Part of a small language model's weights: biases.
MLP neurons of a small language model. Each row is named by its layer, matrix (up: input weights; down: output weights) and neuron, and shows model dimensions 64-159. Each number is 500 + 25 x the weight over its row's rms, rounded and kept within 0 to 999. Numbers have three digits each.
Before each neuron's rows, "fires after" lists the tokens most often just before its 100 highest values on Wikipedia text that the model never trained on.

fires after: "th", "t", "or", "ch", "h", "re"
L7.up29:476489473507498500498481489529508491481484504538501480503511479483496524521482502549497490486505506490491522516467504443500497533475527503542507496500487499505486522478503501507435485518534456476492540472475494478502495508523515478527480435480461566539448508512523527524523501500500537503
L7.down29:484495504484467464518527492490510518517489480506491577498488458449472474499456466438523524478459462502515507480554515444485495462492474539510479477519526484538512510511519484543539540532490493501528480506522533530507510503485464465520488566506451502496466526523521483500502508453524543469

fires after: " ", " b", "b", "1"
L8.up929:509509476462497523502521457503477524476557489492480524482490503476496438481503516460443515501507484497485450473491488515485537546523488481481480507496467497471488549486555502527501495541495500491520491502476516534545500486517511477508532472495510515495572548485523532479494524520494509475
L8.down929:475485494480503517531486507484475514470528474474504539491478519550544527533484501504477516464540490523465490542531460506509516499498545499523471508471544520461426468480553529518536511544492474485509474471499489492487502538507484535525531474492501483505528500517533449548491525497502492448

fires after: "th", " p", "p", "h", "um", "v"
L8.up907:456517464513485490531525535523550489536497493485489492505486496484493529448525516512529507593458499538469527484488532462472456483472510490512445489462487492468499550495535488479480489495504513544485496472472524502488513488534543509523442487491514532542479466474500484532492477524491462497
L8.down907:472458503509486530529492508511511511501458497532511499525448517475463562470469489495491463504522516496502504490512519483483556464468493504514517461476497466517465499522512505527546532506492535466517518554509491541496495521481468500526524541507494480508487524455515491469453548504543530493

fires after: "ar", "p", "or", " d", "at", " t"
L5.up318:460514489483523469545533495495475486518499505540528497514483482514484532530483516485497475495458514506497540545529527453482499537489522462526526509519522491522490531460552515519555505503479497536481499505469462497511467502482517487549475497474522553527525500488512516519526477558540538473
L5.down318:479491489502479496497478515487494497463451515522486482510491511493477510529500500517512495503518480507474480472478548514488489465508545477470494507533484501494508535521492504492539528483562488558501509511514463551470522520520519512506486496496513472459496481484535470454505468514443454500

fires after: " p", "s", "p", "P", "ur", "m"
L4.up539:517505505448478513480509472503500496559518464552503519502503475504482479495527542572482517537451499474488551511505511519506468481527534459501517543511455532491499530507490488539489461481477494521510517464507483484493546523487556480500544490486503506545472462527513517485500487528524532505
L4.down539:508482519513522501499460539510546490515516510497523521506476462519523488446530480474540518513494485471478544508526475485531477522521508490486517510493463495464491503531493521596472483438492552511496516510496503498511512506475497512516485490501487478522510519471481434504508493507481510494

fires after: " D", "ran", " A", "D", "A"
L3.up974:510523524484504440492535558500486479532501473480542513513544506486502473505540517528494430560514453543468500476554509519501494471508459481467486511541469482492521509501498489455528435506519492508506474512462516473503525466544540511486457550500533526495508441520499522491479509447507497474
L3.down974:483489469502517472508491486563537536461487518468530549497514469531506480493487532542501525485497487482501504487453502510496502502554530481452476531479487455537517518537548503499500478472504511503515460533487495452484498510496520483503542506478467467477513490531493481503533481505468480517

fires after: "ter", "if", "her", "er", "ass"
L3.up106:470501491503537509498469464504495544506542515479475508492501538511488510481485500501509495498474496487539513528526475510495512510529538443508494513488490474473514453491517503533518526473485516477514500432536534492493546499487471490489515483516506526465477498542543500536485526483565500483
L3.down106:433500477469474475473512481521521495465509481459513529466510524521452485473527476516488461504509510509513495533532507513449498537520511452535522480513524501492493518486538461500580528483499481445480504491518467503530471501501438515462492522518480514479486522513514499475469460552481473481

fires after: " m", " l", " K", " L", "l", "M"
L2.up103:486471484471522520517528463535511543518540465495511539550523532527498436467481501507474553486531436464463464501467464474489500490490524491480475515557488467511549522488516498527511470529516517486504530453534523469497478478531541528489502533489470468495496531485514522493505524495468476496
L2.down103:449521491502515522545544489498466482499493423510499509512507521461481459472500483537466537526506486480502557563519497515513466534481487487493532513469496491500507542513502516511554443517481561547499504515467478516482474483522465505491491480528473471515479552480487497462532519470480475500

fires after: "al", "l", "g", "ol", " f"
L7.up500:504487491465519503465502494503503509481514510456460530483502467481486501534524497538519526496525545528518493494480475500484475526488488527486508479503477500514515516485581529512512518507485477490517480484510540490492487498464510493482458500525537504502506471463528479527556548510458482477
L7.down500:501458491500537505447515511542490474466490477462499512479495534474499474471461499483527531529505535530514482503482487500510484462465499506479512458497522495502543513484492498465454527497533537472528527501505448528481530512483443530507489526486478532525524493520482531490480490540530521526

fires after: "\n", " O", " D", " Ch", " ", "p"
L3.up989:524489451458503513463523499513498487476466447468526519497520513463466485483485492525499469465541570475511490471543513534510480541492500469472507491528479510495478534538458503521498519506491494467524512496454505501502485530497506528468504509504508491557476494493532507524514442512482464484
L3.down989:512509525516544487478477484519565498512506513516514467525458497558520498511458478513498528498474487520496521492444499497521519506526513569489515530551515478528525505509495509508469475483533481553490509487504474513478533482516488464476508485489475501493574506503506465469516504505556494474

fires after: "um", "s", "is", "am", "ub"
L2.up876:516504521494481496506540473505454497486477456495503524488506514500501535460551482523512505490513467487527478502493508547464513519482486545508495517493481468501498483481492503494505511545499522467496525536474463461491500504519475448529485500509483510530502512524494543531528501488488508550
L2.down876:539479519515458554487529493511527548489456531534467452463484483524481486516504480525524500510521477540532519507504530513493485481480518516489472534496497485510520520462469510511518503495534518502462481539533499508526548483484511494520514476465552523473449529486505490489488504497464452491

fires after: " re", " d", " st", " f", " p", " s"
L5.up1005:474520512513486491491499498490570490503492505488479471472529490509494463485549455469495532470483486465491522476477485509526509490471492486464509530532465499509431549525534536514499519506520455526471459556485495479473540483511485507494471465510511458486480481489494506503512489514515510497
L5.down1005:490493553484511502487493516525492480536538516474477514499479500508524496468495518533492493507545523533487504505469545502525488516465538510506496490496481499486551522446527481457509516541508503534497481556477502517536479510511483465480501509461495495501555502481524494504494498467513491496

fires after: " s", "es", " S", "ri", "S"
L3.up61:487507511503508520484524477506487495498561440532524525478489457480471488528504540506502516496531443496531524539480493489469485481493525515524479478537505474479515495507488508506513490522505528466501458548486484487537454480510479495486492530520487467477494509504484516501468499486498498500
L3.down61:477519502466515548465477518528528517400522510559477489510511479481468508528486516496511527474457511476524558556484494480486490465511515478493510520497517491483524483485505484506471504502516503456501411530499538471495466510500471514536501493486513503496535476532484475507476513526480487464

fires after: "i", " D", " l", " A", "u", "et"
L9.up933:488536442507529481546494459491470509486470510478561484540532492482453480476525488514503477487475531504477518502519499491533540474459517500480488492451505471513550522478512489463519455531470526485533527475483525530501503505471472533532508491508490480485447509461440509460511506511528498503
L9.down933:491521486490522521470466481545490499477510465484497532471469473479497490521494528499526464483494513470505477490494502508533501455534487542498478494484498503488554491465511520481494453514508502492506524474460474509508514490525525466481560489493461524489482476510495507526506525501494489466

fires after: "art", "em", "al", "ol", "s", "ld"
L9.up333:488489484462504435508496537455520468495520517501432461489491477526471492531503496519477474511506494547481437516553458481561514480516503509498519510509552476505461539496517503509459466496486525495530475491530466459500501504430489523481443504453544460546483505488544496444483498518495498499
L9.down333:457562521545464505493478470545509513464528487478469519521494505506460514491533507510503525488574506471468487533537524524500479473495445495462494548473463465459512523542461512493479499511508483468471533468523497518516511521511476522513476495468479499498485458507532484486534518492536525513

fires after: " al", "e", " c", " h", "th", "h"
L4.up69:493481446467510506516492534475506468497483483507496506482526515541473513506519485529473526540511531502536521577532518489477531493504482487480485532465471466506509496491497528487483485487464527568457474501473492465491505492492509462486495515547476487444465493541517467455482499544496482496
L4.down69:437508489494547484460512496473494480508500503540464510500490510549466444521504517486472501524516512524500469485483472469514531493536479521498498471511500496516440498513511541477499509474505488541513449527519508493495464482456475511464484514498479463484515522499424486531489486496484515468

fires after: "nd", "ut", "ound", "i"
L5.up759:558502506479486524478478513447516485522498526486497500505476490491475467477471479522508501538455477477478498512488483478522491512517513468534515496529541513559468489530497485494532468460484505468494485493497538524506484505515508507507528497501512524488517462505504466509470514503522516469
L5.down759:496446519513504489485446492492438459520502542430515523492503485517484489486502500508548492452485490550484491497499496485512483493487469529551461491518539494469541480545532531478465509520512466549525461497488489491494511526522528489531504482474500532493504525447508485496499502535495521510

fires after: "v", "p", " p", "ur", " n", "ar"
L5.up502:477532531506507477509511449482478539517506477503522486511469487465499477498464473511515492522460538510481491503498460481525498489542534484505500554519452537489468477546445492491494506448460493513502478527494505554486491460423466498497474495527479529502496530492474528484514468482499566457
L5.down502:515488506492511480479469520500501500439475505524518499503507552477545485471524476475518532512479529497516574504518490493504514506547502509466479517472483524480474506487479490516533467512541489535509517517500517481511489486505515458534481503484489497517451509521504499462493513470473496537

fires after: " S", " s", "un"
L2.up288:511472492465563515471541536505488561498519473492510497476479484527521515492505502490492484546508497517476468544561480521476478521486524512484530534526526456487508454510529476526456521487509537496488486539514484483493501496460464490510462468498480454486491518500481532499462489459488527487
L2.down288:516491536486501514527474513554500537503537485499484484528502519532502510478504458510512504523525536532471482460548475494508502523492463463499518570506462473519519495525525537523520454498514508508443497492467481437529489552498546513586533488503528484494502513462496530507515486510492528478

fires after: "o", "i", "ic", "ar", "ou", "ich"
L5.up621:537481508540488497539506508529473460495510492492491457527511544520480516458499509473488516508453494506537486508496465503505470456514525462486540517487469475511503536501473529454493494519518509473549518491476498500498512489550493512495426509496535461467524566484477486485479536485570533497
L5.down621:510487491569467491523467520519442483494501478495515500572493514469478508499530496459516510450514471463526467474482483528539498475513500463531531476466517488478486515471463507531505536479465488541496525521513470510520514454494491491519508504492479494497467519495502487478549487484568458538

fires after: "ed", "s", " ", "ing", " s", "um"
L2.up846:492496503505508520481526514463468492534498520534465495527527487470512498505534497543468523531460496491515518544497501512482556456518502560506518501498466457505505471522521500449489511492449494462521474494504483537473490474459520479489498507541523489500506497521469582496488501448490508503
L2.down846:522473528496510509465459500493499539492477485541478465500488456510520446498479481517529534536505528515478487464499508455492470497498501527493495522496492461532488513508509509516513491481480541530543487452495492507490506490512492522516450503499514548506480535444521484496489541523502473512

fires after: "s", "r", "k", "a", "ter", "v"
L9.up723:520493460516524515473499476507498479497508556508470528506496486459509521487492440487497498513493468506497492510469528556492520531504456486462453488478493501489510487480517548521510452514542482507487516462513464480538500475490511507471546541495525513470511482543481515481501508552556503533
L9.down723:536481540524494524508490552495496507466517505518478534506496493505546464487521468505472493493536457526510525473514513518482478476509516542473499504512530490503532492501494460491457497517491457507516519489478532558477531497498493520508472507486474488497496484572517486478532501492518470511

fires after: "er", "en", "ar", "ter", "or"
L2.up874:461536476532480491547500476481499477450509508536454537520505501521483489480492496489509453505513498476508471472545508532507494527478509524503496507485535532504526476518506520518516495527527495523495515505479526511520533511477500533506454461521495525480505510451501477463490501490544519495
L2.down874:489479478485528483474546461542492466489540479495512510464510532506501463484517562488462486517523511528507485492500479548474496527457512493468496467504542546502487495512479505501549494529489502496519464514513511439506502523477517510528495473496500482497519513522462476473487500546449486476

fires after: "ur", "ec", "w", "ar", "ou", "c"
L3.up853:497502485528503455519486489514533491477554517470529470520520528506491568505504491464513479497508495483495463492494502497503499439487505483497465530553517466515492496495519530487516475520502556480513478476477479468507469492520485449500525481524517497498472514512510501565515498475525520471
L3.down853:496512500501504502538538474455537482457490507541471502500537502498480503504456529516492534484494498501459521525490461535516515531506522465483534500534504491521511502518496503501537519507462504483501523525502536483434488470520490538455520499499539497461518489520525547498481486475512503510

fires after: " E", "1", " con", "2"
L4.up403:507515503498500511463484482550462460488502454490520522506500505493518497473440501522491454547521473491531493505482496456512507497508526509536461492530508477482468518513519470494500512507505492492518544473489442479504551488485518519508489560510499489481473517487531497499560551598499496489
L4.down403:492490493492538498506489503542481522464491477479478493537501512461527519487439515529475469479531509471514482548477500521504474477468561526480480518509497508503517525485498517500504523485479494485514448495517524493476521496479504447507465531508482458504510470566518530504531537471524490494

fires after: "ap", "at", "ist", "j", "it", "l"
L8.up61:466499471499451519511509525467540469473495500478498517527480510519493543515530506501501483513460485516476477467494506496496476502540480516480518461509460466486496508508470467513445465480481551509504450470492488519484503483464476497496496498534490541496526490525501458495484491532500492475
L8.down61:492497525487530493476514559526481514491536520526498523508494474497478468501457522489499462512530481533534494537446523524521476474440505479491517494509480466518500525535473540455516496483533498497473517500488481511518516513514470496515491491497534490486521518483505475513514521505531487501

fires after: " ", "e", " m", "re", " re", " de"
L2.up913:501540511536453543483470502542475472483475503448512500502506519522541479509492471484456514541515523452482522506532501446502546516486555489477482512514484528511497546487552476500520511483503524488447566466495478489470476553479472487511522507502528498539486495505491539514502504495517538508
L2.down913:488528522513474545471496473472467487513495458494486502516497524483558523517467483472459576466484525497510540464520548490514478513515535491480480513493524517477461511486506466500505502524476522487492546497536515499482449487501506526473500502491490463533488508481514526516459509488463553513

fires after: " ", "o", "ation", "a", "man", "i"
L8.up507:490516519512539504455505525520487482472534455485528493509496498498540459486504530498496496502513510507501503555545473512499490525534463454492470520510526501483488523527496488505519538468501542502511514468484503513494481485503539510488486488481475494471523497451486516507509534450543475529
L8.down507:496532478520535503519518542475471493499488513466481506533480513465494522492524504504472459495540488524538505522475477497536571518485490519525522503493537522478475475502456456538492482513490518502509538550515495509487511473459508515510497491452490511513515525551472501493492509480522503518

fires after: "s", " s", "g", " d", " l", " t"
L5.up228:452510541490511520527556507560498483505537537485490589462489483506474524516490475590537478531460500490512536452500526520460493485480499522526472513491460468508495536478504493496501488496513510483496459518522492494501463487499489433488521505528506504507430511503486515525498514500462461471
L5.down228:527478500505507508479487529504551497478478546527497515525506540492469475525506515524492547464511482498478463490449474499504524503504531489481529520500509469493509483522493507513521478504503480542502490484524476528482494528481447489533495516458484460464536476474525435486554517550510498514

fires after: " D", " p", "D", " n", "p", " C"
L2.up588:521465501550495478511476495493479507456528502518488503518526492505500510437536498513501479580503562526476488497512507523549560467518499505533492483496462542465481515460479490457509468526520510498497494525469513538495482496480515499499520483515486471480457489551505494476512475517532538521
L2.down588:530542449535505481478525508516483493473479479520501487467485499489492510497503468525546505532481505532495516536502486480499475489504490496461521533508520489550494442528501497489480504519539480502512491495497530546537485542464501480531515520473484492477553493530500484532445530496491467496

fires after: "ig", " A", "an", "A", "ay"
L3.up527:533547515516506478477475527502489519530484507537546497493491486496517486523494488461553486505507472533515492553456512559530548532518497520542495505460500522513482483572510465474476521496486507520487486491492531516515487506439479529525527505498510489478498507479469502495475507463508543530
L3.down527:466510464485481476467499502523555466469522522496511539503489490523504482468483492523505490485472559469496508510478501488519508520540501504458487499539489514478541488524526557475463437505469511489486475520476519496540484499487483542467502478404517456516517484479478518476500535502506457512

fires after: "ur", "ri", "e", "u", "ou", "f"
L5.up5:491560476506486474516494523479527456512525504471549545525490531466504483525466486467502503452512526537485520488483495525527483494519487494435539528496493497511484496497507494511533463504499486503472474462504536475500497494480481496499492481530546499503505501525485490478479481477523555520
L5.down5:461552478453483504497508472480518477471462545498457522461536518479484515483538521484488479513490520478449483536489496462525502512495469487511503501518501485529498495508487516482507477478487451498480512512537504470506491508493461479484519468461514501441498466495512551510505516468475490572

fires after: "s", "k", "er", "en", "ack"
L9.up594:497486516467531462456492452443515440522532502474454560525493488503523501519505503497493473512503518512462468515474529516428460528511511498514479484481485486522514505496494512500507519438474509541494494508516478473522551502488434514520498475531470486517525514532499539497520496502554515488
L9.down594:511508506486498511480489501489507490457520486514465495495519500488527475475487431505517494447500509477525493494468494525504468491538481487510502484520513455497512529500504503495490520481509454500455519485460526543538490518519518479503502539527556495483512490554527464492508477489490480516

fires after: "m", "em", "qu", "t", "id", "p"
L4.up423:504498514470463490499511512500527504522518484491504557497508485501506478481457516514473461547486473475444512469480508488503507462502499483482519540559541524515458525485525503519496515501522481499458474495463506470506506525482531506498481473538553526533499530495473460492445483488498499546
L4.down423:499480515509504451488470545464513503469559523509475499510553453480523455461516498517512483503442494463460535481535524503486497499499496476526502435479509503540478476514488511534508520519517538511438515504490506494488517500485521499519525528525446459490490509524495475475524480499497506490

fires after: "2", " t", "f", " T", "t", "ent"
L3.up628:465480520496488486506529553531501478489519491479449524496501493486524480513522512492521491494466498481522456510479481454509501445507487491450507457529503527475498516493481548512484471493541498531513506524465496523500496483492587481536465507522503508501520486514552557528489465493529498413
L3.down628:507467521469500445518500539504503507476483494490519543536508508506465516533514541527490480511470501490495480515467485479509500486501529503492450486472569550473539523516496543461451514484512471479498514524471479480480489495515513458453505519505493524514533505496472525487561444552463497501

fires after: "0", " p", "m", "P", " n", "iv"
L5.up265:560505577468512504525467507469523530474517490522488500488488480519466468502554496495532475548426505501493483472480528488506469499528511490525526482444493497459462497488507493500511507469489511563526491506477487516468495481502453502500485538520514482529527506484502508499494459525482505482
L5.down265:547510518487495453491464489508535499458474454509464494504469547456454494499499495510544523497512510559501517548463524476531489500521518491512486478459522507522461478496490482488523524500473502535493521518480514489533490523495507502566505485532480490507517491499500472499502475482510501501

fires after: "i", "g", "id", "ong", "m", " v"
L4.up261:515495529566511514456519528475478518537469424484517506479540520477490476466492499485543524515440468488472514490457515486515508511488505477494489491519498493507491514509494515503488487520534529513444501505533470488524515460493517501504507476551516509475500521514501463464464484486523485486
L4.down261:513518471510537477505499479504507530488481524507499483517463490471516469475526515561459486476516501515488472516551493492487456524494510453483498523518521518494478494545508516472481515509511465505478477453491513497520499525484465512538500488505505483533513492513483499472545492515549500493

fires after: " m", " an", "un", "m", " M", "er"
L10.up633:488469495520482514469503486461515515508503475495496516513540511511470508510493519499499467520541494444470487489463453480447480465557508465519508504444477466502517510510501484544499501529492527501456516479498506517510505493477484469531468500529493449488477542455519509517475494533545516499
L10.down633:493508549501491488493461518499482486512461502515478536513560524507436505513474482479544495509547512512506481493497496483464487478501479485485502513478505505468554461524499460456526501467518529492497486509454511472521504490482521510532519526502469462486507517495466493523576514516503514512

fires after: " St", "u", "e", " he", " O"
L2.up377:519518461522507452499546506522499491550522533511482489475544469503551470515473501548518505523537529503507500490518477499500471469488443498454474490464498500463476524467534498495489474494496472475465490459508473460512503525501484523500533518487509503500513459483494509482468486445532530491
L2.down377:523549493470495483483521482510492500504477518485524509493593493496523504483509538515508468547519480506496520504503481477490472523491493496481489469455449457483500506544526495474523491557520515472482513488488468497559523503513473473554484587522473452503475464528482516463487491432536514518

fires after: "w", "t", " t", " c", "c"
L9.up1013:513517503485480480510545483486532481532535440492527495542514534531513479461491501512485550452525480503510496495494499521501498499479439515463480467503478518522493539477502503506448475524505509492507486496507497497532545511499541468534515516506488474476496556493495506455561453463500495487
L9.down1013:517506467461504458512477515544472493503485531470530470508510489495511519468468521500461492490494505494491471510518472544546478510518531504518477518465514520475485498467488501468433513485559493493491534523458519489495461451460523461506528502503432498501470523508511497478569479487489513512

fires after: "d", " a", "p", " w", "i", "h"
L5.up448:499465513496483470497473497509496513484505488488512497456490516506490499469498545490481483510481505511456497468489519487535504487481460508529560471472453485475472508518510476518517524488500523463484484504459433481541489500546524502506474497489484504488502513508487506489522516485463563496
L5.down448:544535468483478491518528453517490455511476482502508504480501490500572545525461484556517514541484481514518509469487497502537523509497532508495470506480478494532511486511482470478483515542517506483503540516542504477481470483553457508527504491468503487510489463483495527503502495495535490445

fires after: "ow", "in", "it", "at", " com", "av"
L5.up260:473476508498506539446515485462478506489499483530543487508494551498512471506528501523486484515435487520495502485494529517503472494471506490472508527521519528459536501531524473548483484494516510485485496467522486491454477485481514512536485499507504523501463495516462524496526480478499541477
L5.down260:452502513530453470519513528488493505554473538499479493480534447492499486517491526470493486495532500537504503484479520501446500498476473474507467517515515468523507508481475493474535489500499477517491502491513505512499503504525490521525459470539472496484495517457508491506505556463515491543

fires after: "e", " on", "ro", " he", "re"
L3.up333:464509478516487511532518451514556502467517480494510491496505514518511505476511483440532516506526520462540480545536455511533505493500477486508471515550469496462503506468508465535488516508506507544519504456441488507492480521490516474516506514469471504510499484470500497497524526465492489513
L3.down333:482527464506493513516483487511493513527486466498439503484498528490532491523479535499520489444495515473488501479512510497483464524523515484475502501474463491515461495487439510518528523485531510531501515475511500475514456497496484505513529446482505470518524503498532499492475474457475498509

fires after: "mer", "in", " V", " v", " I", "an"
L9.up119:473538497486477510487513456475447512531498502526518514525498484468480489462501509525510505509523527491536501473471431516526509514519510543517540496551533492511493519464464505553533510514506559489510498555539506516501512478511498523488465507502515507512513477469544459505455482502505471515
L9.down119:501502461535502506453496508468517500467529537496484500532492500498509494532518461497557502455500514475510479513488554500490479488468512486534493518533506540542517507483444484551524502508508519538473505520475500517488530506515483500542489545493446515526543536480478489481463520467539533503

fires after: " P", "ar", "u", " p", "p", "i"
L2.up184:508515528539438490540474478537481498504500458499505455495506538502506452531519519479508470493475521514472486509496475476487485519527486477463493504489511498499508498497514476512485475504495475502481494532499464486449543501534521501447520481509442552512513515470499444545488504477523499474
L2.down184:504463510530553487448494528484495497482492505474490488469487460488517514499488452471469519549470505504533529514475484454503460499455507524519507516491465475532497510524481492516522509488510537515499525510479471506553531505501490504478525487539542479540506511460489511480507523488495487493

fires after: "b", "e", "ar", "u", "an"
L4.up492:483513532519505488515557494489515478447462439487480499498526498471465490536539485482482455491465514503525504487504472504525504532529485509448494474514502458476526507564500537495461508495510512522509521548480537512502542515487504498518499488489516486470496505543500549499537489523473542484
L4.down492:495482488495474506492449529494513513520511476512501518520510506489491502498477491528473463503526520484531487511480457530517533497489504462504496495471467500497571518539509529521504462508485515448444500497509499484497536538500489498514482556560489487478476482523457489482477515472520534506

fires after: "on", "d", "ol", "h", "ter"
L3.up281:469531518497506489503473459488492504477527437503477539493489521538501526469469477477516546482516490531497492500472580475510493552451509532506523485471558494512488486520466484513487535499531483483519510473508526499547518478553511495508499494457520503505476507533506525518552479508492504512
L3.down281:501518519479491497472483476523533464498481500494504503513470519463550471502502494497531558486483502477501530472508511496490527497491502485516480510502519467476521485504521512470472512476493480514459540542511483451522472466535467458535510502480524518497520483485511492523489511511490488489

fires after: " le", "e", "p", "h", "a"
L5.up144:548513524499548437557518529524477481487500471483513491528523461579497525504498490492449497466516503492511502507515495531472472483514518493508484483483494449518533508481482495511491508523470493486486515511522517500492480495492517474514492492490488510512516512488475511505491523451516496488
L5.down144:464524474517513496446510522513478535521485488501514471503518489473471470529466488461490488484454500534505497471466453511518538462513501510521462494508482485511462515494523540468521515542532497500553467488492470487491501534493496493490504522491501516512474537518503528513478501477485511457

fires after: "\n", " p", "p", "o"
L2.up277:507514498467534478475469508519513544476512522523547519481501474493468473522545466500500500521503501485477541503491468481523483500455534507481524507521453516527487490486434526564520536477493504509523521497506508544511479493483490527513475528524441508524506498534480479535493463494442541481
L2.down277:466547506525544469477511475500531530482489536531510494508475533516489472500442482484519482494469494549544501491454467466536469473521483527495506493473503494573501525512443517520508507531544525481506517485483479500496487489497497481467478453508544488548510482429465512497484497456478490484

fires after: " h", " l", " H", " L", " B"
L2.up693:445528500477543539517516495501470556507519445460552517525523474492482508553512476497486494507517481518499498514534467478493509527508539461515549473455516514502518465493514516489505503494496470487488506502486512463500499496495526518494521536533513500500468518492549541523497514467458489498
L2.down693:497503489464494490482560509511529490491491502481525473475490501482462493490514485471491490469478497495470538525515514496515455502465520494458492485501532495476492537510468492508484474480478506501520510504513507524466488483526418455489544503524504434486463543486498513481505499453511436512

fires after: "ol", "c", "ro", " s", "l"
L4.up808:520538517507543533489577496530542499495503503478489515513490488485511549467497469507525496476474536508469532502497508543516497490510485522508536473514509507507502543458525483491488519522534459501483505513507516484501485480479481476482491502505505511497510451532495489462486545521511533484
L4.down808:484490507496487530505513504475540522500424499501510484507499505502485505499427517505496495488517521525497506531512485499525501511510517505477520469511488482537469483515485544501532494531486511520513472476511544508497457495495482493507516470526547490530515523516524521491514481458492498510

fires after: "h", "s", "e", "o", ".", "c"
L5.up94:502567504484514555465506536528533510488522507492500495493490515513530535462533525460524518507471513513552476547487507514550487533486463503500530511496524471485499501452520515518515563474498507495500489527494514466505480510530485464502455506511483477514450482493483471481470511474475512464
L5.down94:488542499507460540488487502515459519480463520490502505502468502507485468506470463489484509503489499450502533492466491508549503514499533514523496467485526520524499530504561506511451491506542495531438480484489539516504555558461470563485523521446469516480498515529478511518470484461490496456

fires after: "ol", " c", "s", "ro", "r"
L4.up147:460508469494500494527481469503500490451488500528480522470487473504503513518489478532520482557489454532488527517502493484502517493487511497496532475507510504516471547497512490519452482570470507530504493530541488509438484497429527510467516532504531545503466483477498521480476537504525521512
L4.down147:466537510515495482506445488487495500498489520469522481543509516514517506451498532517456476510526568448466507541500538464549482511500504517457544514509460500501499483523483519514523500495489494504473458499542519496471478503473491538513532483534477471498492472509523498490564519468548514524

fires after: " or", "i", "r", " H", " for", "ro"
L4.up792:493519518487441502518516519499462541468480447478452531506487504491542502477481522503488500492533522465513517495515467505514494506500520501525533506516512477469466479501495546521473549481482521518480500501459511510501449562486473480468485460495531518514484458514515488533520493498514520499
L4.down792:484489487515474488485475531500460523493516514506511509494501492524525465457464495486509499528525514522485502522513526498470508513500503512493461502517496492539521463489456509498522506514534505489470496523528508499488561482454510497477538519512459470491495479528523557495521516453560508531

fires after: " st", " s", " R", " d", "ol", " S"
L2.up814:470469489524514482518524494520515491515489484476507490510502524485489570431504466456459500501516511491502490462503533522519482506489472514512503502469490546481498560543526491501495544511474471504507502485488488436473535489511505482497489514486476461533512530484471534483501523528514534503
L2.down814:507518479503505570523514476519493496473507521508500503501514485466464493526508488473507531475485497512481545539470495435478483450510524514477491510477504489487547538471473506445482512530480496488501517494527448521503488526487449533511527510527515478531484508530527477508476468534477520494

fires after: "g", " de", "ri", "l", "ou", " al"
L7.up560:554500465490503493488491467519508448501498489472481513541498527510519513543494515529514510471521510530503517507463454490432506482518485467464472524543489578487499494506495510491478485515488517447444478482487479499488444484512500473528468489564501496563477501476526507535501502529502526512
L7.down560:540483548509506512497528492529494471506530503452486521489458491450500494457483548536509518509497497538458511494482477476545496471492472482476485489485515514511535495544495495512509493500510492474519497479454482477518486517510467505483501486520505528513526510471510483478516474541517485476

fires after: " d", " s", " S", " M", " ex", "u"
L3.up78:526459549529501514496504523518475516516514512437486480480473501502505519488519462490485512524550454518506499512473473516487506469490506531482482520520452514482499545481521471511543463502490530516475463538505507507522517517487497513475489539490472510511493487516521490503530474532532513500
L3.down78:552506539502480463513509487523520485497488510476479471492464500502527527488492481522525471476537531495522496502527501498536495509483487515485480491509475475511529508477533520471511487489502505497493470545462474488499549498479542499514512504505467465518510472466510520483565487528537500506